Part of a small language model's weights.
Size: 12 heads of 64, MLP 3840 tanh GELU, vocabulary 16384, 92.1M parameters.
Architecture: learned positions, biases.
Training: a variant of Muon for these matrices, 1020M tokens, 3891 steps.
MLP neurons of a small language model. Each row is named by its layer, matrix (down: output weights) and neuron, and shows model dimensions 336-431. Each number is 128 + 24 x the weight over its row's rms, rounded and kept within 0 to 255. Numbers have three digits each.
After each neuron's rows, "fires before" lists the tokens most often just after its 100 highest values on Wikipedia text that the model never trained on.

L4.down2799:101106153094123144125128162103158097153133097154143096157138125128096090105160111116145078132128090139124105120139103124184136113113116110114146133134112116127083122129105126144120099101159111140159101134127121145139082140120181153139129096129157089098100118136176138134122096091158128143
fires before: "the ", ", ", "by ", "that "

L4.down1172:150140175142169100135153092097110153105118114099142125127088186070129125147141121130084099120106130067146103157160161089112125132156105127149142149144104121139151103151080127171106095189147143110155170120109165092126135109113127138099110102107141117126072124115150121089111098111137105119
fires before: "the ", "his ", "that "

L4.down2521:131131117150123151143186086127106175108109127134142084098131108144118098127109156086147158148085141141140109139130119111125114123148121125149116153145101152159157111091070129111113133132168118118139123123056115119138139136137109137166111128091144084108145130117135118166104118134156108103
fires before: "| ", "0 ", "1 "

L4.down2024:103122135105138131092098123100161142159192113080112121165159110129134137103172118130117126184112095104139150133100118137145138111141141163095121092118139108131097136081107106108157158110121159110095087160070130123151153121144109122145133157129126110120120082135112151161140149118151117122
fires before: "s "

L4.down3695:111086141114105130135172136119178177123083103148124129164165140105150130089169127093118119123143142146128087125135114113162139159115156139163119130141089123126127117150146152144131141113136102084113130124140122148168121160155103152199180165118153143162137149173145112130099158099098139123
fires before: "| ", ".", "0 ", "9 ", "7 ", "1 "

L4.down1017:112073124162145146136121094090114115126094149131179143117120143124110132149154114138101143090184120134111140163115121162146118121159117155140143112093114125126092154156146074096137136161145084113131106146132094136125126157121116110116139102135122139110115176118142155163110103106118133121
fires before: ", ", "\n", "the ", "that "

L4.down2473:112141100131100116166122145103152129110126103125135108169123140112120141165146166172118127164145106142130118121139129107104135124135111149142084138060147182160148145123107161087096162122124101095132114135156139111127137146158159109122151108168115132133090105094143158098101142100162096132
fires before: ", ", "\" ", ". ", ".", "'"

L4.down3363:116109110127151098131116151115203121165126109101111106112106081130147111122105085104147112164182119178134151122119103123128169127166083096141107110138127126118143107120109154125128158129124153180119131128126139118150111145114123140122131130087124131080121150125085164159100112161111133104
fires before: ", ", ". ", "."

L4.down1957:086151100149175153117122156102156174138171132122092118117150083140167118149148145115124125142154137112161150113104063169125108134115093100158099111149108138145124147160108089120127114138101147119112072160164159161115168092110129171134142188129084150141112139136163142137107138103094141075
fires before: "| ", "(", "|", "D"

L4.down39:093130122124120106156086163113097116104137123121106110146125133134104089134155102159116114141106152098098115128145129097128111124113138131103094146155148120137130131139164128078148143127108120094098151102152116159131157115122140179144175127098123141179108072097136160104122137155132141131
fires before: "| ", "0 ", "1 ", " ", "2 "

L4.down2552:131172121093128118093094082146136162107157124177119172125097150114136137106134160151131101137099123172087104102145157137156115114093150128181070102130107115133116101081124125137141128181117134110121101117146170174093131165135137112137131133106139164117135107122179138140136097132075152138
fires before: "| ", "|", "–"

L4.down3581:124117141118096099115091109085116152096127108145100144145123143078137134127111124158119083138159136141104112109126133098142136096155093072122137088112118112146133089087165128090124151129112137105140152123136112120124108101114144135087104130145158145132147126124193118128123123097131154160
fires before: "| ", "May ", "January "

L4.down1977:156090137115116135118102111091135133134153111131127083140170098104140153133111161133126110109165174145143093122127175116127141143148145113144103129128135118159131132115146117112121137129095150119141131107154120161155121145145130133119129106128165161144138133145110156103124092139172114136
fires before: ", ", ". ", "\n", "\n\n", ")", "'"

L4.down3305:123117146132145118154112096088123130084104127157088150177154119116138117128100128104080132140146126096097121120121143150188126154108155094118136095159109149077101144061138144118133097114123134133142132136122132180105134170147108192110166131124103139153158155126179149147126142135112097127
fires before: "| ", "0 ", "age ", "|"

L4.down3459:140148150134115152060168112129127102118088141100184106139054113154129121119143130113120144139161119125152116141135099125088174159119144121147137163120132134143129132106134158143119098118108121101172149123057125129111128131139150143175089107158128161172087123131125130175139157086096086129
fires before: "\n", "and ", "|"

L4.down2708:096091109119145136138130138106126126124110106146152121115107092112146094119168143165122134129152085114090158126114138107132159140139103147154102141159127151097135174139153175141139128114150125141092133152139068119084116102111144183099131129128121154161125133133118140175091133102108145174
fires before: "| ", "|", ".", "% ", "202"

L4.down1061:178113114125137133118130155082107138134101118104141114106116111128107112129128138103117119152119124161106145166169117150117101115141113102152125134137177125137164089137135153114102132102134174156146123161082103153099138061095145129111135102143188150139118133124102115120103118109113141115
fires before: "| ", ")", "^{", ") "

L4.down1849:163092159150124130137118107156179180131140103089101134134101053112120131093122125079106161107094186134109143102131114119099183114133089080159139159113152147105144109131155168108127141132154129144107113119095134080174106129151134115124103108147123173154168105129140107149136136179136184126
fires before: "| ", "|", "to "

L4.down2476:132087116124119130110107122180116097134131103150120146134165092139142130146141145113129164138135099116101114144095116092115163130110106101172146127107121144134093156109150118076164122134119144121148086136121090102092161124142090164127167113155110133164093121105095146131079105124136099115
fires before: ", ", ". ", "\n", ".", "of "

L4.down2822:150127132162151079107156177142166164132121102148177072169122187121111099153169117119101143119112136166129089115139164102126067117154146143155133160160128114128136103138125124110146139112126122135147100118118164115101194094140149088132146103162148100088104137176109122131116117140124127121
fires before: "| ", "|"

L4.down217:098122131155119140121132123126103180129139128173146116083146105132146108086112149147157148134106114118115115124135138105098125075107125110113120113164103103125126126128158122105147126129132103102134127140096090071086120145123090147159113111157180130134180144116136104111137119109091177138
fires before: "| ", "(", "|"

L4.down2545:131130144112137121134086134125174157099110100123095115103117117122109114152131099123123149152092130151089153098131143105123160126100108141157089125163077092167149134116123125118117076193102141112128172113107120136166111111106125135131116114106087117100137094096159106135128093091153114160
fires before: "the ", "of ", "to ", "that ", "it "

L4.down556:105124176141134114064135140122147144145141101127149156135087108131151118155102148103140087088107120123102094135137126107155154144133097105126092152108118083144104116165114147106145105138115128135128107090151153144161098168164108150126113184109127166087151138117143136084118136096163147106
fires before: "–", "+", "|", ".", "| ", " "

L4.down952:161137116141122103156168125128169162111163120142153141120140174140116125102150092120101143151076095170118118080146088164115133084143108122144121114111111109095197103139142122094150137175141144108147144143115103122123117108081101151174143130117130114124157113118102166164166100123141151104
fires before: ", ", "\n", ". ", ".", "\n\n"

L4.down2304:100128093132154141120166132096137147092130096070128112112141088120174120134109133158139121110144171160154120127141097107104135134152096096113098161131141124127129161120107144121119140129102134137161150121100148120129212171154112147150102129148140148125114127165127118123139148115116103122
fires before: "by ", "in ", "to ", "and ", "as ", "on "

L4.down2780:143105127126163107115133190152124086152174138154126124152150179179103131128143110126126131111102124127118113136133127103100142146171137159142132153110147090119143142209137138099146112120140118133100102106080098150134097074110148161070122126113119114137146119136140130115106115160106122140
fires before: ", ", ". ", ".", "\n"

L4.down3776:137149096141153104157151118151110114114072119116088076114123099135117132107122090116132133143160141126167122136123114099124122131118141143129126153148091158112155143129130124120183108122119132142107178113125115137095140162104148140138127138092106191150107128112081108132147082127125102129
fires before: "| ", "(", "|"

L4.down2460:133138134125119102140125131132112180126111137131104208134091146122137110125165076113145100117153119090144126132098108163163178114119120154144087131156129126154145149166118134071148127126126156147125159113153116104110155098118120117129133104105126145159163134087143114166137138177106149137
fires before: ", ", ". ", "), ", "ón ", ".", "\n"

L4.down3660:137150087140129093148121110095122146108121124143127154134093148114112081129126123147119106128075154127164103136151126160111138095117080097105122082077130132140151084140122178132122107123135085116126136105152106141121104104157149163131157136158094113120143137101094104105152118140102106136
fires before: "0", "1", "–", "0 ", "2", "1 "

L4.down2924:102109130111102108108124114146125145160114143118123138103128090131195127180114131130118125166127134138157100118152125168159160128132155129099122147127151101076130084137159141192123157095134171156121127142063151109138092131160161103146097140145115211156112144145108092117102168146116137091
fires before: "| ", "to ", "|", "in ", "by "

L4.down677:136149142118149146102109165167067140148064105128128137144149131130093116142152155130085170143161137096127137147133110134095153145105138104137148128118111135121112149168127138119107105120189147114136096089131118153124118108108124132139143123154095134137071172137112135164135161169105106126
fires before: ", ", "\" ", ".", ") ", ". "

L4.down2606:118135129128134101125137081119184131173124155099134116146142143123141149123107103134156124131119104104148165113156082132105139088123157094133171140115096081107156114113176114116140095124117149127126155107149166091108109141100129113104134112101153099095169149127108065130122155210161140105
fires before: "| ", "–", "|"

L4.down3752:185121117123130118147122169116115102111123153138173117122106144121155081172117127122143137142144112126151115119160173095121138134165159149137180135090082143112147136160120105130146138152135103138134168141104125111126153109081102116088155068097146146138109145108111127132154158114124104128
fires before: ", ", ". ", "\n  ", "'", "."

L4.down1149:090139162122141133140158128099105124169118117159143181083109073128137087121115090118120139169091107114113086123117123116175166115075148134131138125150105124113116119106113132129132150139111162139130125131109081155112159102105147129117122118150171102141134103151158156104119122140109073138
fires before: "\n", "0", " ", "|", ".", "1"

L4.down715:162132115132151127172158182123112130114070135164110153143139101143104135118120095147121164157100128089167142093154130102144155140109161137156101168127133167158087159125130132095073117132094122120130118145129103132082144121128095144087126112121131091087086082105154134141103149133128136121
fires before: "\n", "|", ".", "| "

L4.down1014:142109129125107121117118128097111137149124137109133126133146131117119104100145163144100146108143140138120163065107121112131163169095119154114083133083161135096131091163085108113130124137128122113122148103107149119178147117124141137111145120145146184158061157158138122154155136147121153133
fires before: ", ", ". ", "."

L4.down1300:128102165144100144113173097142151148120109172144145147136117123173130130100139101137136169128140144119122142128112158117138164114118131126129117170114110107139129128124103191127155156127122142140087146138104069198116123105145092169120127153125147111102116119123126077150132088093098100109
fires before: "\n", "| ", "|"

L4.down418:169135101153129122134135125145102119129122112117131105128100134139112106152151117108142119117163085118132129107127118157114139110124140173133150132141142129124098133107117107105137111102107133127131121171154158134188167099082106140120132134178095143150086116134090136106153094101124123121
fires before: "\n", "(", "|", "ter ", "0 "

L4.down2795:115137101086127149151099129108140073135086153108102122123142135165116113136074119085113120197104116138116105138096132127134091182140071131127145148138144111146100181125126091151114095117131133106095116125130138153146153127117125144128138114093138138128080106165110158128132131169103149170
fires before: "s ", "t "

L4.down941:113131128136156101138098122103109130146136098100183133114154139054139133125130093114140134125108139095106170130133148069107103128137138099119109079170087098136180109123088133141120123168187120121131112072078148144124097147120142168177121139101102128109165108104122158103113133121168164137
fires before: "the ", "that ", "to ", "\""

L4.down871:148153144093108113144131093096145140137128091113098089074137163112116120154135106171163174171103169098063114126106140135135127117093171165084100134129149062107168157183127138128096102146121134142094132108112142120135117147117141171169119128160126122108124129144121114161163157135140157144
fires before: "| ", "(", "|", "– "

L4.down3030:127098105133099118112127157126083067138155147088108127128130142135154122131131088138131123157155116151156148119119142135145118144148140159108183182141133125123128148117116139115140130115151114195138153106102128110107206132091139147100151119107117148061126126090113146130097141073147139134
fires before: "| ", "and ", "Beijing ", "in "

L4.down1856:127158124127166184149098122114176122086157093112111128162152128108132134110087168074111149148102160153118156131128108153131162095154101124153081114110144123117124068120171152119131134128120101110128156078170164116132087138144132145091140151121122140147141133116122100137122128151176086134
fires before: ", ", ". ", ".", "; "

L4.down3167:151152159124152093138094105123087150141085145142135105138155150173141105162120149124147132114126131077111139096182135091108117141134121132112084146121146168100134142163110150133131136134133133096105144130094131097184135142146150164126152125167098152129063125132104170144148127139129122122
fires before: ", ", ". ", "'", "\" ", "\n", ") "

L4.down1069:113185082133098135170131137153103100114113189129151138124140134140140139136128109167130128107148091127124134129117118123086137116121122153106152179142089100111131129152110094122115136130100138158134099157144112132149126078127168091122113131076151121130132133107124101162133122160121135168
fires before: "| ", "–", "; ", "°"

L4.down1617:142136115137144117152149110089121112126109103108147142106121159096115149146124109154140153081137114170113136118102137155113130095127119118148084088174150136089110144137139078087108118110160127108086049142139155164162118071124113171109130094140146102099102154117079168145098113137122097131
fires before: "s ", "| ", ", ", "(", "|", "\n"